config.toml
num_key_value_heads = 4
rope_theta = 59900.0
rope_fraction = 1.0
parallel_block = false
init = "uniform"
init_std_qkv = 0.0432
init_std_up = 0.0432
beta1 = 0.9
schedule = "wsd"
batch_tokens = [32768, 65536]
max_steps = 9090
dataset = "wikipedia_en"
MLP neurons of a small language model. Each row is named by its layer, matrix (gate and up: input weights) and neuron, and shows model dimensions 405-500. Each number is 200 + 30 x the weight over its row's rms, rounded and kept within 0 to 999. A neuron's up and down rows have the sign that makes its largest values positive.
A block is one neuron, or neurons of one layer that tend to fire together. After each block is what it responds to, as a language model described it from the Wikipedia text at the highest values.

L5.gate59,199,248,227,253,216,178,165,173,228,170,197,219,170,217,190,254,180,169,193,225,215,208,168,149,209,220,208,210,207,192,146,173,202,130,214,225,187,226,233,168,175,212,148,200,229,228,137,161,164,186,216,220,223,184,256,204,222,215,195,185,211,229,106,199,258,163,247,238,186,164,229,164,150,232,212,181,182,221,206,176,177,186,173,172,236,181,191,144,228,170,203,231,208,193,200,182
L5.up59,184,229,161,159,177,182,215,229,194,193,243,152,191,207,201,232,276,184,178,162,169,197,249,178,190,171,262,151,179,193,205,188,261,191,271,205,227,204,126,153,208,193,172,238,165,163,185,207,176,184,160,196,208,196,123,177,203,163,224,195,194,187,221,199,184,213,143,224,176,210,252,183,201,221,177,247,244,247,254,222,159,176,237,157,212,204,198,160,149,208,197,209,152,207,254,138
L5.gate116,204,183,213,199,171,214,194,210,200,193,191,155,181,196,210,183,229,150,103,192,151,195,216,201,181,231,216,163,188,188,217,215,185,209,243,160,164,233,239,198,191,289,224,204,224,277,190,171,202,222,227,171,158,150,256,188,274,201,223,184,167,190,162,255,198,220,179,236,221,185,173,231,204,227,190,195,209,191,196,189,164,207,203,222,259,218,214,142,166,194,182,224,197,171,175,166
L5.up116,226,222,173,220,274,206,178,246,168,143,235,176,199,225,238,185,187,168,192,197,181,205,192,190,167,189,225,204,256,191,224,227,197,152,193,207,163,254,222,190,161,247,164,242,196,207,184,161,158,234,206,230,192,173,201,164,202,159,187,199,194,207,215,193,186,271,196,230,233,168,171,253,213,164,231,243,225,187,177,161,162,214,179,197,212,225,179,151,205,218,125,203,198,177,189,203
L5.gate120,231,205,183,194,251,147,203,178,177,215,194,189,193,240,250,201,209,153,211,127,180,194,186,229,197,231,220,175,187,208,184,190,171,180,143,248,215,173,185,257,214,221,176,179,219,161,232,208,237,212,224,147,231,266,256,235,285,215,272,182,205,176,165,229,209,211,210,199,198,233,219,215,238,206,174,180,133,229,184,205,219,128,144,224,191,210,206,200,183,195,189,222,213,204,194,175
L5.up120,199,211,174,236,226,237,197,207,172,210,200,236,223,175,166,171,123,203,204,196,249,278,204,189,219,222,227,250,167,162,218,197,157,236,234,179,238,270,171,178,223,191,253,227,159,211,165,223,218,214,230,132,224,203,180,157,163,164,149,208,226,208,223,173,228,177,203,228,213,183,235,128,207,181,136,189,153,176,222,231,239,223,196,191,220,193,204,181,181,174,210,184,175,199,160,197
L5.gate227,156,199,228,231,253,159,214,171,210,182,190,150,235,215,190,134,170,208,132,161,181,218,171,245,243,238,245,221,179,182,219,199,200,228,229,236,179,206,177,196,201,227,235,227,209,236,196,254,192,193,196,185,225,264,189,158,200,195,223,197,169,207,205,221,214,183,168,186,246,202,193,148,220,236,177,146,145,188,182,227,161,184,125,207,219,215,204,157,203,252,223,287,209,202,171,188
L5.up227,206,261,246,180,266,208,205,229,245,178,246,243,192,218,207,180,161,187,173,173,182,220,199,227,217,217,226,201,165,200,187,196,217,157,213,192,179,234,229,234,220,193,218,192,189,166,219,197,249,175,169,159,232,255,252,223,223,179,201,194,210,216,189,219,207,220,151,156,274,220,234,167,206,304,193,155,171,194,154,158,199,182,220,215,199,225,227,183,171,210,206,253,205,204,198,174
L5.gate355,234,196,221,237,216,189,226,214,257,130,257,201,178,244,253,201,195,215,212,187,173,197,212,187,226,241,208,228,183,150,157,225,196,234,212,196,231,249,226,256,264,213,216,140,195,199,258,195,217,209,195,201,223,237,208,193,167,198,177,232,213,170,202,262,243,164,190,184,158,233,206,247,186,190,222,194,191,227,154,165,192,209,173,204,229,190,189,169,166,169,191,247,231,245,136,206
L5.up355,224,177,177,159,162,174,188,188,138,210,200,216,139,234,167,212,197,209,194,277,176,215,200,201,177,204,280,171,221,182,158,248,246,179,234,202,185,205,189,171,171,154,221,131,226,214,175,246,218,228,181,198,313,227,221,181,195,213,193,179,166,154,203,162,222,126,228,229,187,192,183,214,235,178,202,165,143,192,222,117,216,206,209,156,210,199,153,236,213,203,245,158,199,200,213,185
L5.gate529,230,207,225,222,252,211,165,242,121,183,198,123,189,198,222,232,175,222,169,150,159,237,211,176,202,226,203,254,159,174,199,184,211,192,205,205,234,202,224,240,213,203,207,156,204,181,183,231,215,183,228,208,205,201,209,158,207,207,188,200,182,184,165,213,231,141,236,171,194,214,156,194,202,239,184,232,214,230,207,178,211,224,205,244,245,178,241,231,194,221,235,230,242,235,152,156
L5.up529,157,186,148,215,230,217,157,272,165,195,226,244,240,199,179,186,160,175,207,201,193,200,257,212,238,184,250,208,220,234,132,213,240,216,241,256,200,223,225,155,158,240,211,212,159,177,159,229,212,223,185,228,209,272,234,150,277,170,164,185,226,233,187,161,175,126,212,209,209,195,218,167,196,208,178,253,217,196,226,144,173,199,171,195,195,198,187,189,190,197,245,191,145,181,170,200
L5.gate711,220,248,183,219,211,207,254,204,218,179,194,197,175,232,158,229,186,204,193,183,187,191,218,164,196,260,175,203,194,181,184,238,227,224,193,199,205,157,241,224,206,249,152,166,192,222,205,199,229,184,204,163,160,233,211,217,186,167,200,196,213,221,187,205,194,196,157,172,193,206,260,216,231,248,196,179,220,224,200,180,217,185,168,219,235,173,196,147,186,199,259,178,173,200,208,183
L5.up711,224,200,193,176,197,231,201,226,230,190,216,198,241,211,274,195,187,216,224,192,241,236,177,183,206,191,197,227,173,219,157,215,186,226,194,158,190,248,176,218,236,192,233,199,199,214,198,208,210,262,268,174,136,235,197,181,199,171,153,145,212,193,212,173,206,203,240,208,219,259,133,194,198,270,237,166,176,194,160,176,176,237,155,198,212,195,141,149,213,217,205,179,217,217,183,220
L5.gate930,196,187,223,195,220,226,185,248,160,204,207,189,201,216,169,180,136,241,173,153,141,218,191,174,208,195,211,206,204,154,237,205,207,177,242,186,206,190,157,193,185,173,231,182,212,246,225,170,206,200,201,145,203,193,214,193,212,191,192,202,196,227,168,227,195,210,205,210,178,226,148,243,168,174,174,140,172,198,167,215,259,222,167,251,236,168,238,139,219,257,242,257,231,193,213,217
L5.up930,209,199,169,188,137,186,177,196,197,198,201,201,162,187,150,164,164,225,256,188,164,197,242,262,212,258,241,197,177,190,189,219,224,186,227,227,256,179,118,174,249,233,179,177,223,197,177,170,231,198,182,207,188,234,221,167,229,220,226,159,257,179,184,208,163,208,211,175,218,147,179,255,189,151,165,180,226,179,228,186,185,201,162,167,186,208,258,187,197,210,190,211,247,202,237,253
Table row line breaks. Line breaks closing a pipe-delimited table row (artwork, athlete scores, launch lists), where a new row follows; weaker on name or word fragments in credit lists and prose, such as Pic, Mil, rem.

L2.gate698,254,226,204,168,197,188,197,224,230,219,221,234,253,169,244,155,244,242,145,189,228,226,200,181,255,196,174,224,189,156,185,193,176,263,254,173,183,202,195,195,205,193,147,169,173,217,262,194,225,200,199,152,193,171,203,197,174,149,155,171,184,208,175,220,184,234,144,212,195,229,208,176,156,195,197,246,231,213,196,213,187,181,176,207,187,208,196,222,213,202,195,236,158,212,183,243
L2.up698,240,201,214,217,225,194,221,181,206,183,159,167,182,254,190,227,197,167,181,167,218,238,174,204,221,248,148,243,167,167,179,198,204,156,226,154,206,208,169,166,159,213,235,175,196,200,233,247,193,157,262,199,231,161,212,147,249,166,202,223,181,184,179,233,202,245,191,191,248,209,212,212,170,209,221,152,227,176,124,222,251,171,207,233,217,152,204,148,198,255,201,212,152,233,148,219
Table row ends. Line breaks after the closing pipe of a wiki table row, above all header rows, plus numbers opening cells, like 5 in 5:03.

L8.gate21,203,179,167,189,244,163,218,228,231,190,196,146,142,190,178,142,145,190,140,157,213,190,191,176,236,171,209,206,192,166,191,192,179,210,153,202,224,174,205,209,193,187,175,153,200,276,196,187,181,221,184,181,267,219,200,226,176,185,176,204,216,192,146,188,250,226,202,215,174,168,193,222,203,271,232,207,151,184,163,252,207,239,177,182,217,264,213,170,214,204,172,249,177,243,180,185
L8.up21,171,185,164,163,198,210,169,230,137,195,233,230,196,226,195,199,204,176,223,179,236,190,222,167,211,193,142,234,269,234,223,154,252,174,169,191,218,208,237,246,223,212,217,187,217,192,267,189,217,219,219,173,166,236,170,165,230,160,157,183,197,244,201,214,155,214,123,131,208,242,222,187,155,192,230,235,208,185,213,186,186,160,207,232,140,251,151,148,185,191,114,221,226,193,227,202
L8.gate88,249,223,195,148,215,197,173,153,226,181,214,213,188,235,182,212,189,209,151,179,135,219,182,221,209,209,191,200,183,214,217,155,178,225,198,187,258,202,225,214,172,201,248,207,212,210,166,162,159,190,232,197,217,237,182,234,161,191,202,197,181,214,211,166,211,182,248,193,232,184,211,260,240,170,230,193,232,174,94,208,172,172,137,216,183,157,192,164,168,251,151,206,180,175,185,258
L8.up88,215,174,230,184,177,219,204,182,160,137,168,201,170,177,235,196,175,213,248,255,205,243,191,190,214,164,198,204,253,203,210,235,157,141,180,219,187,211,233,200,237,176,189,156,203,213,191,196,152,211,195,151,160,233,194,233,230,153,199,219,156,191,199,132,166,207,194,181,167,208,204,186,163,238,181,226,211,202,174,243,208,188,219,188,212,201,134,238,227,209,178,183,222,178,199,227
L8.gate119,170,232,222,227,205,169,190,168,189,211,273,175,199,197,208,227,205,169,241,219,207,148,227,197,184,224,145,247,182,175,216,162,203,180,228,196,223,208,220,217,248,191,231,143,203,239,168,189,208,234,191,231,180,194,227,265,224,166,214,214,223,207,230,210,195,220,220,200,168,237,179,239,200,216,197,215,184,221,187,249,238,191,204,244,212,250,225,131,231,205,195,201,207,210,137,224
L8.up119,189,221,174,194,124,194,165,163,178,158,228,158,176,213,171,205,218,192,237,140,174,234,187,167,214,181,215,203,209,184,252,258,165,142,164,188,191,193,177,203,301,190,188,165,202,189,227,200,147,176,198,231,192,193,196,254,194,229,219,202,233,163,144,153,241,215,249,156,189,228,186,168,207,249,159,173,165,153,158,201,197,234,141,263,195,217,234,147,202,220,179,205,200,141,227,191
L8.gate200,179,240,201,174,215,224,216,179,218,222,194,213,189,261,189,153,160,182,208,212,176,161,215,203,226,126,190,176,157,169,167,201,180,175,216,200,190,204,221,224,172,185,220,222,170,193,203,193,216,183,156,222,177,196,164,244,206,158,188,161,175,206,206,209,207,217,199,224,180,142,146,195,221,162,225,160,254,242,205,163,217,221,265,193,216,244,254,192,190,196,207,172,173,182,195,193
L8.up200,202,214,208,221,253,172,246,171,192,187,224,155,176,201,190,216,197,171,227,244,198,220,195,210,190,207,204,189,205,218,210,236,163,197,255,211,196,231,209,164,223,154,229,202,187,217,203,216,151,195,227,194,221,140,185,207,176,167,166,151,177,142,181,257,188,246,221,216,165,169,191,160,212,280,195,217,176,198,197,164,169,175,208,203,203,198,179,261,161,218,173,201,226,202,179,228
L8.gate402,166,194,240,208,232,199,199,197,178,151,193,164,205,189,164,113,154,158,211,197,173,149,193,209,225,188,176,176,179,164,230,155,168,209,189,231,191,225,227,230,175,170,148,170,244,233,211,260,160,207,152,199,173,225,155,181,188,225,248,199,214,224,191,221,208,204,161,208,226,217,204,203,223,179,234,224,180,216,123,222,177,190,195,239,299,183,228,222,158,208,219,227,165,217,161,159
L8.up402,156,177,197,191,247,160,231,231,185,164,239,190,197,206,173,174,196,181,223,172,188,194,179,156,247,221,172,191,246,204,185,184,169,204,186,204,202,184,188,190,165,185,215,197,199,195,219,233,175,177,269,208,212,177,192,245,156,245,202,222,190,185,188,195,234,201,219,173,167,167,175,188,213,244,229,241,183,187,184,139,195,163,203,201,241,146,152,186,182,155,167,179,187,236,248,172
L8.gate442,197,227,168,173,226,221,243,191,202,238,239,201,233,155,175,177,186,164,219,216,246,85,223,174,136,168,201,187,204,184,225,205,133,227,214,192,182,169,213,174,192,210,167,211,182,228,214,175,265,202,229,127,212,212,162,212,238,207,201,137,199,192,228,164,210,249,219,194,186,202,229,229,206,187,169,198,202,251,167,165,179,214,173,223,204,306,218,134,253,193,222,212,160,129,193,133
L8.up442,183,231,184,212,200,202,211,198,294,207,194,160,142,221,213,200,252,184,259,152,152,158,232,191,182,199,155,210,214,222,220,203,220,187,252,184,186,162,187,210,179,234,164,216,180,202,219,213,252,164,185,180,167,235,238,221,169,225,216,225,222,123,185,160,211,192,207,139,221,149,223,191,279,181,194,257,263,152,157,200,152,238,209,194,165,189,217,197,173,172,176,234,160,189,230,251
L8.gate458,238,195,211,208,249,194,228,140,288,219,199,188,196,177,242,173,234,266,189,193,217,141,166,194,210,192,200,227,177,154,219,238,196,220,185,230,232,171,242,189,230,160,184,190,234,217,171,223,242,220,221,173,236,183,213,174,201,182,191,200,148,210,218,223,212,180,183,189,175,260,180,203,219,202,235,204,251,217,125,158,164,245,155,167,228,234,199,164,205,192,238,202,163,149,242,201
L8.up458,238,190,188,210,213,205,162,138,221,221,230,187,210,211,177,227,231,239,231,198,203,175,184,154,237,155,208,206,223,199,226,189,223,234,186,148,168,185,184,179,222,198,307,246,161,175,224,194,192,200,200,269,249,192,212,168,187,199,189,189,164,157,235,152,207,202,180,225,184,213,253,254,251,172,240,227,224,240,123,199,215,157,175,138,217,164,151,198,148,188,237,183,214,185,165,182
L8.gate982,198,206,217,169,214,248,214,190,220,175,214,184,217,278,201,224,192,178,202,204,223,146,210,225,246,180,194,180,185,180,206,212,241,167,190,194,164,205,183,243,275,146,140,155,251,196,231,165,201,150,194,201,258,277,199,177,202,158,195,196,175,217,209,219,254,226,192,203,186,226,188,263,191,237,189,185,197,218,199,182,237,200,194,223,205,215,205,194,237,223,203,231,177,177,218,149
L8.up982,203,179,204,181,185,234,259,192,271,256,245,197,206,169,141,160,187,161,204,229,163,200,200,163,220,218,180,203,204,200,220,206,240,195,207,213,204,245,224,267,214,204,208,143,183,176,230,176,214,207,149,211,255,184,200,197,106,181,150,161,181,220,179,265,192,182,206,213,189,215,216,230,207,177,188,153,160,178,188,167,174,224,259,193,215,227,182,170,230,193,268,222,225,174,135,201
Perfect auxiliary after subject. Has, had or have directly after a sentence's subject, mostly in biographies and articles, e.g. "She has worked", "They had one son", "Qatar has won".

L2.gate795,180,193,228,219,203,188,207,157,198,213,214,194,181,194,171,176,143,186,154,224,203,185,210,154,237,161,179,196,184,198,258,254,192,235,201,180,218,211,180,192,223,147,181,180,255,208,249,241,249,198,178,191,228,211,152,190,248,162,170,199,194,179,239,190,211,202,167,192,249,166,164,233,249,185,221,202,177,223,172,224,171,202,181,211,220,165,188,232,228,237,195,222,182,247,217,174
L2.up795,220,179,248,201,204,224,210,242,257,155,182,257,190,175,211,214,194,155,204,166,162,229,203,212,219,207,196,245,209,182,262,221,193,187,184,183,189,233,176,249,123,186,217,206,206,195,191,245,202,206,203,207,189,181,175,179,267,216,209,237,194,188,192,199,159,228,170,204,139,170,255,210,166,223,223,156,227,172,225,263,243,214,214,208,164,155,211,195,192,233,174,224,165,238,243,188
Receiving awards and honors. Words introducing a received award or honor, mainly "awarded", "won", "recipient of", "rewarded with", right before the prize named; weaker firing on scattered name pieces and other verbs.

L5.gate27,185,251,213,227,224,207,199,218,194,167,199,184,183,225,183,158,165,184,177,201,195,131,203,194,208,154,145,220,208,194,176,175,207,182,208,217,191,152,176,196,205,155,230,192,205,221,180,223,234,232,173,213,181,223,200,220,227,157,149,154,256,157,226,205,220,141,167,239,202,235,171,188,207,228,165,168,184,193,152,191,208,227,230,255,233,223,175,216,229,205,186,215,182,201,187,168
L5.up27,161,234,222,194,234,171,222,222,199,242,191,168,176,141,195,232,146,139,240,201,165,224,234,210,214,181,209,160,200,245,140,195,211,206,184,238,183,221,205,211,201,168,137,176,194,183,208,189,195,201,238,159,179,213,171,232,142,197,167,156,204,160,192,231,223,154,141,220,187,216,206,206,190,233,246,213,213,168,199,213,188,143,266,168,216,268,207,191,230,246,164,184,172,176,218,177
L5.gate34,189,196,210,190,177,202,217,170,237,161,204,181,264,159,210,215,185,213,207,181,175,208,203,187,195,227,180,202,174,111,262,234,168,177,230,167,216,166,189,229,208,193,109,221,276,226,192,204,241,192,173,244,224,190,206,192,169,182,213,205,182,267,175,202,210,239,164,147,224,207,176,209,155,239,107,143,192,169,199,180,201,179,162,235,230,206,181,204,207,206,224,208,186,263,246,206
L5.up34,249,176,209,212,224,186,219,191,212,220,174,148,192,194,191,208,194,146,173,155,209,178,190,233,211,197,203,184,186,165,227,193,181,188,208,217,185,232,255,219,153,222,219,195,230,165,178,244,162,215,282,262,227,170,225,253,153,171,245,215,204,239,203,222,104,223,141,230,159,191,204,202,190,227,226,189,180,209,247,194,244,207,175,213,233,206,194,189,197,173,245,199,147,227,205,154
L5.gate268,205,250,206,148,227,168,156,178,217,193,221,210,194,177,166,207,204,169,237,154,210,190,177,189,193,188,202,207,193,197,221,197,250,178,229,229,183,257,210,197,187,200,233,226,156,222,140,203,238,205,104,212,180,170,131,219,171,136,204,213,185,194,233,256,203,219,219,164,255,211,216,228,243,193,153,210,223,260,212,185,217,211,231,204,259,299,220,186,228,210,204,233,206,220,235,182
L5.up268,141,239,203,230,196,168,185,204,203,181,190,196,224,186,253,214,186,237,226,217,171,189,166,225,188,223,192,142,210,227,209,212,183,152,197,133,233,217,184,186,208,181,169,261,240,236,215,167,216,244,197,196,246,216,246,233,182,180,150,156,223,181,184,179,214,211,217,218,222,169,182,237,224,212,163,221,207,220,178,225,180,238,189,103,221,186,188,209,183,174,194,222,181,228,211,263
L5.gate281,213,165,222,195,220,194,197,196,186,243,209,178,263,146,184,202,168,178,176,212,150,182,179,220,199,184,211,199,158,211,178,215,215,202,147,207,182,206,197,238,189,226,189,218,243,215,200,194,228,195,181,229,189,203,213,238,239,185,157,207,211,213,242,226,207,142,205,196,244,258,139,224,194,183,170,227,174,250,178,184,136,244,216,204,213,181,208,215,201,184,180,246,244,179,197,192
L5.up281,162,202,205,220,230,265,115,202,182,230,176,201,196,193,201,204,172,165,177,227,177,171,146,164,230,233,198,221,251,255,205,168,205,180,208,156,212,169,262,182,157,164,216,228,169,190,195,239,213,142,174,247,216,227,180,211,190,199,220,216,159,215,202,154,187,263,192,247,180,200,204,193,213,235,212,203,171,193,186,214,160,184,218,197,171,245,179,193,184,239,151,174,134,233,203,211
L5.gate374,229,221,223,203,235,210,187,181,219,142,235,132,208,161,162,149,178,228,187,224,195,239,185,184,220,210,213,182,200,194,233,203,225,166,212,183,160,189,236,205,267,220,170,197,181,222,161,206,184,151,167,206,180,239,211,219,200,208,206,142,200,182,212,222,233,174,200,187,195,172,143,227,205,238,229,201,194,256,205,182,199,197,158,222,225,215,175,180,165,255,230,245,197,247,208,169
L5.up374,211,236,189,230,212,207,172,220,168,174,208,191,171,199,156,147,216,182,238,190,198,225,183,155,158,240,151,204,234,182,234,201,212,195,182,140,181,231,179,263,212,247,186,216,196,210,162,193,216,234,213,201,177,222,221,248,172,166,167,228,184,176,196,162,228,205,217,224,227,190,170,191,182,200,196,217,156,212,243,198,205,192,200,233,169,205,201,156,158,255,197,241,231,193,239,169
L5.gate419,169,179,237,202,258,198,215,146,247,199,237,160,217,197,228,238,205,172,163,197,190,188,221,204,222,197,182,195,213,180,200,270,239,217,204,244,222,208,168,184,186,191,204,173,243,226,227,154,221,193,149,206,245,192,138,206,140,202,198,212,117,177,215,196,216,162,143,191,182,190,165,232,222,271,166,213,184,216,171,214,158,194,186,160,237,233,163,146,194,220,249,270,238,234,195,184
L5.up419,203,219,174,146,191,182,210,131,178,187,236,208,224,223,248,218,214,145,200,230,238,206,180,214,233,198,153,208,244,226,119,195,201,159,229,246,183,189,226,233,205,205,244,219,196,188,191,174,190,212,142,201,235,232,179,192,206,225,200,222,194,201,184,211,217,244,203,198,191,181,193,173,239,225,186,215,242,211,171,203,182,189,216,260,215,194,160,161,215,237,241,237,228,243,205,181
L5.gate509,155,222,219,228,235,217,176,184,201,236,142,115,196,263,173,180,230,193,188,141,148,159,197,213,200,205,238,210,200,181,202,238,183,252,193,184,199,245,179,251,185,158,224,215,223,244,212,181,199,231,209,223,209,205,185,205,168,148,242,194,234,229,161,223,193,217,193,156,192,145,193,191,202,186,223,139,242,224,208,189,215,226,218,225,210,190,265,139,248,231,158,237,157,206,200,144
L5.up509,213,235,177,200,190,231,194,193,150,214,203,226,177,196,195,246,187,202,204,210,213,126,244,175,153,196,226,214,268,186,184,186,203,197,207,204,218,169,178,217,223,177,200,202,208,180,252,143,141,225,217,226,161,193,188,203,177,181,154,199,186,189,144,158,264,214,196,170,214,193,154,229,205,237,185,177,210,195,211,190,248,168,201,179,195,212,201,240,164,166,178,199,196,207,165,217
L5.gate635,199,210,227,234,205,177,175,144,178,228,156,196,162,222,173,159,227,185,156,176,176,197,156,161,202,170,204,128,200,216,188,217,235,188,209,166,214,194,252,220,208,234,208,233,162,213,188,195,216,200,203,200,203,208,211,228,197,167,221,217,180,159,229,221,236,242,160,186,185,221,147,246,228,190,165,220,198,201,164,234,169,269,256,246,206,182,237,186,171,139,193,264,167,216,203,164
L5.up635,237,173,172,210,219,217,184,189,224,178,160,253,256,230,185,186,192,201,176,179,197,196,158,235,244,182,175,213,205,211,161,124,176,146,170,219,162,206,224,192,149,209,145,193,223,205,185,202,215,247,179,196,178,167,260,233,152,190,171,175,175,189,175,199,212,192,208,177,194,229,195,253,145,265,242,216,205,207,189,219,155,185,261,166,214,198,182,214,207,210,189,243,197,218,213,164
Acquisition and possession verbs. Verbs of getting or holding something whose object follows, mostly in biographies: awarded, received, had, won, obtained, named. A few weak hits fall on table country codes such as ESP and AUT.